From a checkpoint of a small transformer trained on Wikipedia: vocabulary 534, 5.63M parameters.
MLP neurons of a small language model. Each row is named by its layer, matrix (gate and up: input weights) and neuron, and shows model dimensions 0-191. Each number is 128 + 32 x the weight over its row's rms, rounded and kept within 0 to 255. Numbers have three digits each. A neuron's up and down rows have the sign that makes its largest values positive.
Before each neuron's rows, "fires after" lists the tokens most often just before its 100 highest values on Wikipedia text that the model never trained on.

fires after: "ar", "em", "al", "le", "el"
L7.gate181:132083129185092153132158101097117124121155126123151157115144161114120151143105142166060146179134066108169184163157061147150138135091153078099078141145152144106169174109173139180130176150116141095143182122123094155154122120177088166121136137126115097144174128127144117073128115109115097097144072079185092105114130136167090189107120160109119091124183144116124113146141079169116145069142139078140129153117083110096172084123135126121077148032133121155149137047117142134157100086117102141076131196127075120154118101103126142109147115170121160150120199100160082117100125054153096034
L7.up181:161162136156135160131079168059142110139137120181158097118144127127112127154125175146134125150125078159101074102123167140146181103176108138158150096146156122159112136120123125097088178085124119174114153092128087183120034104096144122154099156069126123176142174046172140117110158066166140144125174173076181146085125150114137165172146142195104117176122111126117126130103138140152163167119179129124132213109100154083127072148123188060126158158143105136157193118097100118152083107114132120105174143143123103126067161072146101117122077111149137126172201149186161111091148121100089124

fires after: "on", "n", "en", "ar", "ow", "an"
L8.gate245:110157122134135172172109108074091119103162114140103114110126180142196078163112207163098166124108085122155113138106138084188140140133147081066077155092191141154125149154133110121125076119118095080169149143170056135167153071139118109107116157093142096140150128103148107078146132221141124167159120132109099141111095095171139088144176171107103102185120116137106141136067195127112147126121144142106078058121144126120098114138118107160075162141111083117195162144099078112087126050178139140160096104093170118160130141132079123105126147158111158115109053131132095073137144114073169120
L8.up245:123062086164151112119138093157109110169078083113140125138114118126108133145101094112066144110179170128140165094083134141124109140158094117096141096097186121065142077181174128153104148136131083123099096081151134122121149118137135101115114048123110156214118120154126106113096120142110053123137133100084138128139093117133089055169141078110138173108120121194150121090131100165129161133163117056077131139129159154134094089154108143130068109184120117154154073191126173182212174093105115156181115066129150137115156068089150156156092155151052124118131121083108092172170143126136127131

fires after: "\n\n", "==", "s"
L2.gate385:122107140168137111142134153077139140150113106244113073096080177096125130091087136105114072152134110096112140130106166120110127137127113120110057127022198107092131097141144141071108140128123090106132119115170176142129161112127144130085122116156142108159138101119173124141154111110167119114109127149162194072140151136157081155210121124156151113123093116116140219170144112104070107175112101100108154089088152077099103116118171088064167212136114110092141147151111161083141130132160081117175153114139159147153180168087116139113126067086139121180177105102169114114120116137139142086
L2.up385:110096152171144112108100139102141170153091181147138160148117187102216120090122139121168097157140123102110102140158112115114187179155137114154080122128161106090182120126153145137105203112153124151120087136196115086114179116097114131125133141116150136118131171111130117154142146138099189076031195126179123116068160110153105107174115152141135107124132112160145167162123105142101102087108118109092198123157094112112139122148131126139132110192171104103142191071101123125075053109099156148130095132086139153165146150132086095093123120147165213203168088064144098091096100132083084099

fires after: " ", ") ", "m ", "t "
L4.gate130:037101126092143152170087145177128165212107140187140133141105105107102200139190119099187138110149091116129187090135091066061113145148133110088107104098121170142142095115096123079149136117120105121107117141149137075080144179125124130142152112174108122138142128163091138187148133144152169138144156184116108109090161132147119077117132102129067123142156136119135170123172104142147151067159157093125090126164092105127180171140102125117168139153131115205169157104161104062135115046137138112154134138158094099104120082163095064181152167146176109156143185134122157135158089183158110171
L4.up130:047144095132124142155119097081080122193104108156075141175161135110152167135152144112145154118124137166184142104092120153171159193081114108125208159102141142134102101153089134146107144095131116135164114123057155148148153105107157172204115116120140069116148115106114111127150152129141124160086125163078146128110158079158107133127141134086116106119146218098150135071101109127105127147200111106091096137144085141102183143126140101112139035169122185171123098130122153138146149069096119086202184094129131173157078089133105136150149112147108127088080186132080090097170094157160129181

fires after: "\n\n", "y"
L2.gate482:125190082136112127124177104108113144198132112183118081104105144110115132138092081127202181136158132157106113136130129131136150142112135134150114114165149095122190112180127120079095156104123155133128137142199145116160147117088151175123104111133174179144164173131200133126178133155160089105086151121123137103196132222182080091157120182124114113144104124112127196130090104172155166148138098132139116134127146114061121125106203064085143146107143119053137136135141134084182142186132148093110092115184160139124136158133197138147162082192080110144116130143154155178085093177110121169
L2.up482:119113196126171125129148117108085145120130104124138043134169141125110151053058134123156130154130110142117138078112055153152097161122079152097076087141147153112157105118164173113119141150109172146113122138140138165124102079092113108187165090136143145131178096128150115169097170110127177139093172159111132110137177153182102123136105089128181088140073083075135197180082159137179121150190150125115119078068119078072139146109137041100158127093139122098158097113172115071105088118130120148035096147134175142162093132123105132124109106079114179149157143074146114117113100158089125115

fires after: "the ", "s ", "f", "was ", "his ", "The "
L4.gate344:123098088137115178136078156182191119131113106122146144069121131144128120103142147110168161167096136103160101094191132169119084191147126146109069152114128126120091122100108077173094133142135119150111173083187158088158085194140084089136138121146173109123100147077120061163125109150100146099122107133094128138117122153129087156129094063158115110112104095131106157158095055165096149216166126145159110091126147141101125131179100123074137072121125127150147177187150125128086162150117085112152107113118106116137117158178093154136121128204192103090142182147165082146154135225170165086
L4.up344:105122110119103114077136081124098097095103162132137102058166109154133132094119080138100112141112128135122142167125144111156078161118136091120129127103135129141134143109148125123122148113085142220160102113153133202076143129157064113158077092171125140150139145156135110190118105123168162128144119168174101133130152183125194109130156115229172179149110117093080131094052120081068162113050087128131083061121141147133097123157161091072178100121123178109150103137140127075102124173160114158150137107164156156119113085159178059125123150168086090189186107093121102146140095156093124146

fires after: "N", "R", "g", "T", "ar", "at"
L7.gate144:169103049187088143107132150100162172143127104102119120118113070139139131089115229125091134048141130131074094108112120094151120138100181082168096102081109112115123143101117143164146105138149110117122156074117085126135161088115094090062147109154156147144112178110163104146167124108105071175114155095146084110157134154093136133188175161081139058173091130123138138139156196187124116154162125165116122176157116152150139143154092084101199125110156117123096112175137143094156052176104144127110100108089123078140221097094156111117095143160169136140124139090106139131160141076127130165
L7.up144:119114144128158136204097084160154161143139175170110143082154114155137118173070170115166130115126082148096137140137104097125067076145155150164073164114090168147158094147098115117115092163110102084162122058161152122069099125141066140155123094100151104129119060122116120139192105128102208142180137086165135085138155109117132206153136202106143145091135150112116161116128155101101091194165077111112123139126092162134145111141122112165123052156170194157132135148107106148148096090158083099153129122134125120158151122041167180142091154219102152113155129141141133133133168083125149106

fires after: "u", "b", "B", "r", "bu", "pr"
L7.gate55:120174131103161115205079119118109176020158090137090177086170155166110140139149157125097068095129131123150169124175143203101118132110114142138129142085120102117166174034093077123129088106184111119108133098133127176138118059156154135118165098165102145135078123140159091171147069121139177143161104091129113114125132094123190147052120147159134156140141100073094116083141144181103148087157126132142113122106118171153134135100102087081118111116101206102096121080081086149126131077124121077164107168139147115068076162133119127116158112118098143107198118113151143125110132146134183120
L7.up55:144089177105097143154121105129106173058140098147071118141184111097201138116108111078153155130183143190118176085142129126153128126115168102155120159176130089129120116189113090087101138154126119134106132151158175102136145140168051068102134140102161097087123157183079108098127146099116145182113153113181136102097108137187144194125127100174113084149144097098079094124144126142208133038149119112110151100133151136121172132106134123102100154133097148172186157065092131165075127083160158171112099200155142116182154133118100184119142154122171119115171112120138108085093133074140121170

fires after: "f", "F", "o ", "e ", "was ", "to "
L6.gate79:163130143153118117120117166108137075154140133109148124101093091179155137065160206132024123109087120119126109137109201109124159169137116158127098119180129136145118142160171083247150130122156089124091131119181199166141087110160115108148184135126090096120139125146183092081128061089101107131121119156163123114102118190111137159097121147167076067159115108096141148116172114129093138101119155168089127129097175124101081124103105117138151141144087097211114173141136140115138153110137105119150138078085154121068111121170109119090189191113145151130103115123193153110159116174159111090
L6.up79:118142155146096126177123185157135124074132104100124128092142180118132102067104167089072097105047161056157138153121167162157093114081141164123144093148154126169141118187061114151108092093102107111186087137183182181163109115154102137131096088117165135133153150192157062115134105128111111115128128159117144102122160139194121142129095148137081101141112140134146106144064140114096196156076119183138139079140164107153111183176097197120110142074064145163156159145172075131091118064126106107101094145087125146111116145121135137078144180140167157122110076113170144147126133172094161123

fires after: "\n\n", "|", " ", "|---|---"
L2.gate105:093110130088154114146108135107172165172119060146100065123092168084113111073094105088089142115130155108160079135143096139110136137080156122119103116138166119128113099113136062116134189056097189120172147149157155165176149124090148122159184138135117090117189119149120135126195121177147132152122102126182153115161118130149049164118137107133171112199084147114143167156122169136155192183153110168115128128140115141090185106112111076068172139127122086084100104120160107119139151151076086115138155111166219146162154137072095102130131127111141104148166120182157137121158072155062088165
L2.up105:143142152116082137086135193097075143078123164140115122147173148165174142221135071154185149146142166122125131099094109082123171163131128132146092200111096128139095121145180141101125090126123160101174105070127175123096095151145116159110099157110136171081082173148105072147168159090150069134117135105081093104224103131120142170172114151079080104124133143134169127139121123154092124118153162157109150086137161130150110068123144154090132104167159095124142103108103106144130154101100167233149114128163116114105074072212179140101116163127124127142154110145159138161107101107111154058

fires after: "er", "el", "l", "g", "p", "t"
L8.gate268:157111140088131138114160140113101134091092089145133168080116111140090152132117194107168168108099091128122106114139136143115178157115128134126067080046168139163095129155132183048116088141131126078129150117126096154099103122142123131104127111214150185134095126107195133109125123078068091097088131170130101142031122127107153132148099107132124085147136080061135148132142159109185081202115148140127120103133143167087164141104116136060135122119093163113138090115180167126105139165119140146158153155165108035132115147155036158109144193156145095153117170112130157142192138147105154160
L8.up268:164176194092158123145091147147173135155118157085091103164075137147126094117097095080116137178123125121173117142116156113086061139178144164126128129088157093113131136175170165130092197146142121115146098147151118132114077133117151071132084088148076080123162137089104117147147156123101078138078163144118156103120140162127099116084095108089109119089118116126159118098154107179131109173125155108066112163097157142140152078108157214053045170075110085096101137084210131160106166106114113121129156090037094113153124096116096123164135103131143085131112088125155090139057129140171108124

fires after: "ov", "*", "ev", "k", "ac", "in"
L8.gate395:122106149121134122159142163162140106128082131099172074101111104117075107151125116135150176110078118093151093146109168095141075110163075090115139119130162098206104140182120080137198121132114168111124140106102141139166137172136135170126061137142172150144126126175175108162106144135123139156124123095161146162083147134132105127156159140170109107159095142117098086146167112080149168124055114068146094125118079122120133135145116116185112091148116234121135141114053194101163143082159150087113160121163105122171105186146134171147199104172111136101156106118177052119165070144212112141
L8.up395:154156130172151155109167171106085114159138082157135155130070099147209052122158137123105094140115080164122102148093111115162095095144155084108128163146164112116141116151107119172180139126117132174151165183143149193164113125144155128104137093129134100102152104116111164094142121113186146157140163106152140127092132139161095114072114138055184184109162236124176104063136144109038076098124118163119137138123160131183168111072146192120089155119136108197135141110122152156155113135128092086072122157114138153129074136144109127135137069148162113131154095068112149107168139163156198119

fires after: ", ", ". ", "er", "H", "h", "wh"
L6.gate184:078073090124131180108103136150115060103160109107157152103104124150142123117131113096104115097113075113149106107143117128113074112195141066181089108138130138132131000095144112173174174095151128142102105089113117124062147141135129129073120154122102126137130141132135193069082103097132178147069118082097111114113140129124141164112112163165171111133156152131211163091097165176113130107129145104155098123117176118146096073197141103099140108120095132154129094079109131120139138200148110174096126160106073151069172083122152111092146086174064138104118122129134077164092153132156159111
L6.up184:157159148143120130115135112181161160116098095081121089089099141126190068100128114144141152141106124185110119088160105069122161184149083130107121112177164110100163147161173113163110106159124124139149117108116168102131113170093161077134104111210099068136105125110169137111153035178202109165113147147171141169141131146062131126167080135102162090119122114149126135161173070134141127146151131085163159172109129114132102092097113124197122138119109149197151114068144203059125179163137105062109122123128143100146098190159184141092125130155129129174143151125151212139134159091117141130

fires after: "be", "e", "bu", "th", "wh", "Th"
L6.gate58:141165119073138086045065152120115098155167134136137109148136104124093172118105128133100087131180085126162127083179121128077077094156148103135135149189119072132156145100124110112108122135118125129094159128094158085107076080137089112092120072158153143112078093087124140114170093127160111101126115096111104152125156176171101122154093128113209169157132140104140186200133174136114168159174129159128116110113063152145133158169121119032174066204060122112093107116149155037144110200127110163114122163120181161154101090148123106136106144122136132105125148116195115128112127156140112141
L6.up58:096079117166184073118098109161171100148142111075105150142119172113168106139138086122163136138122099147149100158123105134142124107134094170182123107127104059108172148178151164095146146162088158142129072094125116140088114116047126202138138052172139143073121078160167153118097149165150121143142075113118111097092161119105113111110125179146124160101097162120092172147143120115189137143133164112185168147147172125157054117142139124125150189121118163159113163134093113125143110098106120141054124094207158067084144142142071107104092069111150207160140098129129096085155197131132085143

fires after: "\n\n", "e ", ") ", " "
L4.gate252:091136148102193169186063135081145094125135133170116084099090140185130119177100092144140088121171176127165140067113163110096170135121114190075107112161144135161119107105150155087155168139080117129123065131176125082140133135126165133137132136205122128163159127157173132149105168186137149151085093200143097121152151144134073105165131127154065044156137136100125156115115155121145133097150113111118140103124077129138106125189141094159129155211134164182141112140117124152136152115202118130124081128087133179100125163121176130153135099141070173088171155121166191063122121160109175163
L4.up252:093101122147157172183086138116176110181138144125097082139102135143133185090127163130101114119156124106134142021162184101150121202146133136058143135128133135130159131116144141101172143115118118120191179162108204114146104141183134105143152120129195109133144084106151134140140143166145196127169101156139160115110095106166155106179100035145128156074133153090157127157097149153167116170171093104128138126137104189102125146199153123110089156149169129163135161153147148160116157136166142128133061105141172094099197172131150151057151066136092093089107097158143169096141104111122175130

fires after: "s", "S", "ar", "f", "K", "y"
L6.gate400:125152111170156113090074172146137133202127093102121102185119121087116128116119137127068100111158161162113180109130181142183135176139200172111133144102132114156173160134096081090129110082091178164129141097080153149139088078165184172070104124154128191111096080110209140120101105113099162135100087111159120126152135136111107114100126155092169169191143153171153154103129157172071131123110093142117157136097090118141139141104122161150183177104110117076130143066149151130159181205128139093113138144088127136136120085196193128074124099169114143163155117118096174167145139157077145160
L6.up400:135092096170159188160104159204137130177104155098101108169081117116160147088134161158069106155143125099175091180191171160158084145117126111071126135112118136084139106124089142083073126111148171105104088140117069177112094155094146122151075210101167159071100125137150100141092123098113117145131084105126124121118111198148121139090153102118121147152097106207142131155132126141070141133150148142141063124132138115079150088112133171101146121111142118073130138180110181115140226162099124135166147138114088110207094133113180096080097094128115121145098128149178165074120075142110105149

fires after: "\n\n", ") ", "e ", " ", "er "
L4.gate314:108129157165184207132070117071121122179143096136095135084128156116168133107160150075114116082140106145159081140143071051124157112112102159154109131130177117117135181095163150113131159163105149115118089124129166108105110121140159122138163139168088122105145144126197192116158125149078104197094158123130164094183155091173142118151097042151041119104121153115119188152153140050110188102140101083136155106130106111201128174112136126106159104151130100166178165085151112129090133132168131115163107114089141162130116098183136108086117129164127088147164082125150120132177080089169139176
L4.up314:135157158106102168121158174103169137113141114145096185086172091168093148120110124100109131102142115160117125094179085080154143123119115114122083099111156104154151117054152108155171175127150176116169124148093136138080118049157091113191127161133121094110103116108147119126128085110112094155146107107125090154171076192119070154131105142116122021114133181145155114144125155163162128094185136103085147145165076164141164159138133138111098083183150111121140173140186099181099148115083114124131084096142129140134108100149129175021129140179125087100150101089180106134147118180182161065

fires after: "C", "c", "f", "gr", "S", "R"
L4.gate4:163112142156181126161116177109147126136087144138098119132128104115048131129135177114115141145130075113151095162081140120135144095096121164124116127167164144112186114133130168105157141132130159145072100122142144144105149109121126111061149083126146105134089181117162107107133088113100191124162145095120105073054189116089096117099107149126147166168122111131121153144087064131107166092162076141086070086048105122129160124141109184094140151071154104180115216120159150147108128152110179060074110158181192124172155090139134174118122179092179137165143151149115199171141190124125151157
L4.up4:070129092191142138136112190156105116185101146119166124173119139136135072140150149144092152114107130090139137147101113195114102086095078156143103185121135167134173140127112196132117100157150150113116155080083153111155053140126123185087136181107181145141118088100116156126151187096115108102165159125076105083104160098154162197147104127154142139168095123108131160185134087136139119107082147108119069151170084106130132119140112101100191178063124139142101166163171189130073088174162141125131130097104076134166136088202134172068172115139131156133125168144167127096132199121118101098

fires after: "19", "es", "S", "C", "D", "s"
L7.gate275:148144192096194161171059159142144122197114137169076136112140115100101168184125157133096173184135183124047058117114122159072109104082121106074121112103160170149157113094152141128093127121090116159106156159125123107136107091125102145123178144174088077146103107159087137114143087142124102145171178127149081093107085108152110162153134144137196130114097124131103175084117082113163080184095078164115070156168118089103132126124192072058124162100144143140145147132098169112152177219135108108131137099120089140156131124088114189148147102095105150156126150134150116142145142079121126152
L7.up275:128111164091131110118154099136138128150182164082142140140073124094160100119111095108090092131146065089136089112078108151133120191136161144163153124191165090067145116121152115108131185162092098173120106070139114109095119090140079181112153173177092124166100111145126112095112096114093149125114127148144136156142151162087079154204088125157090161118142183141196092109110187123144104106103082144174110133154135149114112108117142127188135181102153187089135084118120087088174095116115158124130103101118086117067186113051143080130098125169086129093125072078096077085186077109119096121

fires after: "e", "a", "I", "bu", "the", "ou"
L6.gate356:151139118107109092152033188089189166092127159130114156108152137176121141124183116165108077125170120069184140120160163143087159148158155093169088152163188109134130155147086175110153180054094091120105124102089120103104091119098089144179130112140108114113137099109124140092123096208153133148098122116142147106132117121181130164121123124126150113126162120174149148212129144127126122097113132187115106084102159030118132126075122123086129117136146160078054112155110109123187105139123084152093144153075117129115172123080104142180140167142133194123114161133181158150135102099139116045
L6.up356:114171084141096123099123133085127120086144148190116174146124126155094088100176065165088112103169154120080118091111114070179139144127107088162060094155136161109085136141081161152119169157100144132079120147069150114149147109111122093143133100176118103069147171108110120101125099145109069136109076087092136129080129123115104122091093128151138062120138135178072082107162141111163145152154154073143106115099132118152119183149122117048102136186130118163168163198095156166181113093139125095055113118062102153091158046140110132150140117163129180126129144137174144146145094149191162079

fires after: "\n", " ", "1 ", "5 "
L2.gate322:131134129121134148108156074102136149114115149138135141169185182117066147089058050113109180160162145124108144113127132110102099173132109122146137155117089117124158155159161167144138122100098113161159133082083118150121105134136116119158138167146118137111099103150112120089105136172147069207142046102163143151169145109143125157132127065113158147116170112154140108144182153170151091131090155139118180059098126124187134149087135090102148147150106134124166124104107118088105143220103145150061085149196137144142157129212131185164099159142067206129123077118093170137110087178059131116
L2.up322:140128101101082163103094113153155146102172156142183150187127105153115066078023075101138133172160160165120116045075075140105074115140091149120149171105110152157111149100129143174135124215088124091145162101115143174169089137105133139119137126096094124120108128168134127082089100127131105178094078109152125110187086119152086129173121099078197166162113089068213162135156119148118087130164121147161124110162162156159108108124136098107127167124116146127151178120132085115078156159169107153116120195173139140144081138140160160129063141099100143115079098105119147154080121127122121127

fires after: " ", ") ", "; ", "o ", "3 ", "1 "
L4.gate112:113141112142144164111153054124166101110154129169169142135097162163143156115128114099142119147139151179134096087138140099142169159130174137139127118083126075166096162110082110135156116000113091160193125105114203108146116137185192129095130096078122143132084081140100133163145162193123138147126121135144164146114110085103163112150129065114109141147089137153116132119175123174160090194109115150087108089059180190143123146119135129153122108182110181138050160099178137107130046112128183145123193128147098117170120132160120136133191143138100092120160139114101089156113128146093089107
L4.up112:128111160129122146146117096103160136113077086113151109131148069106140128074114069099078131126172101128167124100117171138195125214154176142164168146087110079110148163156179193189138189080125137101174182105122102179163114101099145115148093143086148115085110097175076125100141190151135107186085090155084107137114110122179113156120109088122136158187129104116151140110170092062121072087122130134135165118151111175118167119071116152132169156150146115176118089154158063136104120179127158148075114187198111121086094062134123148128117103150123177125115085136140121153117141117108098149

fires after: "R", "J", "a", "G", "o", "d"
L6.gate293:125187139144196096084086162143139111101150119157111119100104191125191145133146137123136062120134203169089085198120129153116125160115167177176189120098146120081133165099123089132142156127126139117157122142194107108116196175144091103119146071083148169129147123109114163122115195107164137110158121039145156077123069116095132167149113125100076108218136201143072129120125147145154120185137147154140139098081113143161140151178110063097129099168109139120178145134110109097146153197143120136115134127144112065128141101126135169131140102127126139125068122195144142094166156124104150170
L6.up293:134140121094136089161069109145129091104105137128107115110141130103145164061135087086184136116183115060055158099108143071088162172111126116135167122114104114112088153137112165118134094147145118120127161135126117157162134153109110108120137145164051094152114175114089135183192106111086165086144130082099068185070121109141140113199161177143156171167089139164147104152087117123081112210103136106090110104087120176136139132142163076131143046153105123112136210140131148112095148111139099220107192157071109154128132102137113131146178150136151155155108159107151144078168129122103156161

fires after: "the ", "and ", "with ", "The ", ", "
L4.gate491:114124077127156117059125115169128116103097146137148168123103140109097185122100113145121180124162149138084120138121129116105091163155131125107127140109152107131154126127071100143080124135132107139145128116149116142099178090148120096162142146218155143156099157071138083172087125092173167152149146134128190025155146113134065131112105060148162209172172109125133160156164138156137112136112085112094128143111163085206129139124178072028158167162064140127150061080113140165116133114158068174178128177146172152093152147114085157129136104167140119163161110121136143160106134169140074131
L4.up491:116120087120148127090124158160159125102114139148169064132076114071101114127088113096101156144154111124073097122096092077141140131151037167156086160089124145136176128157053117139100156144132209121164128110149139188085169148134117112154108114166162107167113140173103097150146162040138147132142140114144162120075079114200090073132115081217162105165105110105118126161144114129169155118100166142145098186134167133143104152145147117077083116192091139100124127116100097170082188073132138093139101119158124116088110142112173159133103167168102104213117114103143143167103164148112102138

fires after: "ch", "on", "an", "h", "Ch", "L"
L6.gate440:133139118182099139169087128116143146179147090137135094131108122114126117082130152074122144072082100129089148180071181179161146120110144102130131159136172079146147127118130086152090090122139171103161184130144159055152098134161100091155129096120130120181140127156138133122222130162127078139107118103171138150107119065089121111108137072136142094215106156119189167147145176063121161074171111039132148091088120086124113136096164167113097109146156143098156141126159135142096127106089118080102100101073134144192158141154075144072151147136108109086074128114104136093169087095120120059
L6.up440:124081110137115088109096168110098119154091160126167122129154143050142150181158144191129136139142142111173103146127166093147149134190139168151143100127200139140156137138160103144181124099126127021143058171209177106129119165093143072082175149147154116158109156129127136115159111114102149154074149099144150110126153093127109101104133073152097120203137124179122144162142108093160199146173126067120128114117123111155086141109147069126112129115128109051105215079144128069171113133153142140122120090096155072170137135145119093146117212135143157127118184118148150144127178154117125157

fires after: "o", "ar", "l", "a", "an", "c"
L8.gate195:156181086169100116092111109137127135113133154136083156133080158145159120129046134115098088156114140134117150152168157181140083178137093040099174175167109185167148191111116159134132101143133081094087110145166103085105159097142125094176067116155185113104130144103128161113163137109139123172163151182152090100146113131148151130175110112124146124132074095156158069147118174149150113101135118113160076140118144162128146161125158124091179092148164121136131072113074113181159177100170181133123085108103158113162131077054123081115126112102168114091134062114174191147147105122108156210
L8.up195:088108104118173111197139130095140180084115180168176154103148127192182165130141087134124114110134116126122115125095125081118117135147124103164101124155133114167137145143121141137150133131164110102104142144095172107143093142115056099139148173181070113123144093152169100125141113159195122105193117128137119127110076063165162106133168124121134090151062174152107093186058145183083155077029069122093144147178150114118108184156157109098104086118141141155065127093098153167121154175170130156123154120153126172061141130112157125105091131149065164139122108138128081140215123159128175125

fires after: "ar", "ol", "i", "oun", "on", "o"
L2.gate266:095124121136120156144147151126132158150102136170103146173058126141114109162146101196028140158124123057127135105118134067107060118047128113137064124153154067089188176112112142191138137103122134159130123135129052137119135123138148107123153131088130092141087084107137114078156127139183097121159086160107109096077150124127155110104117123162074119136175122163119122133076091158115120207131115110133094134149107099152073122086155065132082119109114164139156080141120146114124118105158116080066097055087047135118143175156141172163130163149109096154113090094147140112080077161130170114
L2.up266:124156085172127161100133116103146163226089100161130145161082083097091152183106178124103133150109101114156150093220140091168140130132115076147119090101153116127120142094131163183142172137136133135158073139080134162099188083182139150110102130114131135111120071122124085124116144172114124137106120182134073150044111092135093067138116084131111173104181140162090105122140060146105169102093101126109088140122129093120104090157117171109137123037153116184131142132120141133168098072111124200132064078086137072197134153174113174160132126119174117128126124126129086122136106138144141106

fires after: "b", "p", "r", "pr", "P", "ri"
L6.gate403:159133176084176143161092134135105161074109110155138099165113118131189089141120124100141087141090157122147170125124132191125185133087113188128166096077172161112147141123095160123155078115156172179210164123139126098115108141126132150143175065134120123136113139109162042127170085107101156078116100098158084187165088075172144117154087111150123179121144134136177141121152125109121087082096136122179051123133119166119137102130117099146182116114120145103101131085070174084131138209175143119177144101125171188122169135106106123199172150117131116125074150163088151114105104092112095088
L6.up403:136084072089120129098136090131134197140124087148165115137121112167090160135138148102141134189103123119164145064122109067133111119052140142129091182173099074085134164141124147131157134149129152126119172078171123145156112089093066150112124141131092119154199155130093159094098104153150126179116166099119186093187155191127129138188119170157128168117076156157099125152139163162135129079163138095152112149080163154114115079083145099159163155117109151135128143121083146159129158170115157079047157123162099115111115125134169172137089118181112130149196140127228141212138163109126101140

fires after: "el", "b", "l", "al"
L7.gate125:182148157117109101078144118157141124079196197191172099118064108111180178161168078171104206122100172122103124141146085130138141103140105094111140139170138171163161154094081204122140136090124110065184074136108132124143126136111141094152158097145133127130097121112125136105102100121176064092159123144136127133165098167182099144122130132101145050134149119089164108160119123144191081150146141126132121186158140142102184145169100089097074157125083151174178140137142091161123122177098081143086165186149150072106101142121084097119147125171142105169120166165147155148128139098196102119
L7.up125:094178173130130147156152130150108063073187127120098104180116098096136107106135144065105157105126158129100131155077111135155125119176168151121107118161127094126188131119153193128128128121117125082161158173158152154147085070120112100148158188076103143118180152050128110163122187167167090148124106115142190131081164141081140133136111128164171101202120094175125112140156178118128083128207173117171071108082126136104197128139166203135138083170077158139131140094145083214121145120130165122108158100087153154197125146139111153114163151146138138112100149124129142113168137081108111121

fires after: "in", "ov", "an", "em", "l", "man"
L8.gate98:137159122158174147146129152107087104142109185153142149103093104163087137167091192137180152127119102133152173137119210120146120130084179171101180188129152121111167185113166118109162155184090128118089128131164102140105149150132104147078097120122154204131097148154177136124164120133100215100197166092153103080136082148204101169154125162199104106144110124143088122108095100094110148093108186129151121081102156147110154122132116091150155149090095157138132160062118074097111153112139106108162140139154155139147146147133090120149219130136111153167079067063121094145159099125170125148
L8.up98:144183096129147125083161107136084088068124089118158093152116126120108064101086184131140100087118149113092122078144150117093114131122206184109147121127099068123104181170071075074105086154112118078097116142148129159156149122076164186069094124127112124083118135102185133153140120166083143117122146124139135133138148138152101171108142137107128109088186150092176081089148155149161168094128169131114154120104133105185134161110137137147127092162121096210092198089114211106144144121165135145134116095012088145124112094146122102109134150164140156200096091148145164143120112132132174145

fires after: "er", ", ", "y", "H", "s", "all"
L6.gate56:125123115121156075194149156137115123118136070107126147095125152139169120105153092112105140193151148137132117132128131115135045171095142083173153168058096100087167115189147177155183119133147145124100096150117145125152182119173131108124142145106115152153104120152097116077160060080110198178078120133135097119141064103172163135186091157095120107133130140105151131104118071135082130133143099114144119191121142118174135138101119135135050128088065175158083098055108123137119157197090137191084149158109123136125096141107157124102077125199078127091131140130149086134044139145125094092
L6.up56:148109151108108156075136075187076151107143122115111111114096097096157112127247137106130106089129127068135148171123052101067130112156129115152063110092108085100134146065097118132145136139079087126110124122134128105134098104103113124131095130137179117158106100132118104091127161082154166132161109112137150142131168153115121180184161202167169122114094125136124122127139085157075148142092079147138156151130150138137047155130112163048181142162154157114108084091095110089099117138183118130076111082103116115149129127201070150088072069150115140161132148059168153106163159135167094103

fires after: "f", "to ", "C", "on", "con", "c"
L6.gate133:143179152156191125074158145161106118186091125112138135095099117172064132069108152118105126154154164117087085143108147126129125103149119119154119103183140151135118110108186092122128075097124106109095143110154101145113091154168149135119099136160115104127126125165129128103122150131174186134106090098156080078099106141133238125103045112153072180134169167146133167055144087121120108094077142116123126143134117110084094127127126149135084104099133171078155148154148132140118132095153191054133127138136138090192146092092122148090120196109192161160133125175095083062166149213107141168
L6.up133:096127117200139115129165120045130131098173090123095113163091097158197161200130109148110178095109141126170124117090136108101162153136102187125110119158166140132141148145110139149096116127114156178104174151087045149144101088194128127106182128104137101148127165141141126148123095102060147167143160087165112123159118118123142122149093103194090164112110196079197118112129057106135178119123100070068172112146116143145148106140084162108148118115156133181150093184103187098084100122155122171185160136140148061112104165143137091131173083103127111160092136101159114079184109109133141151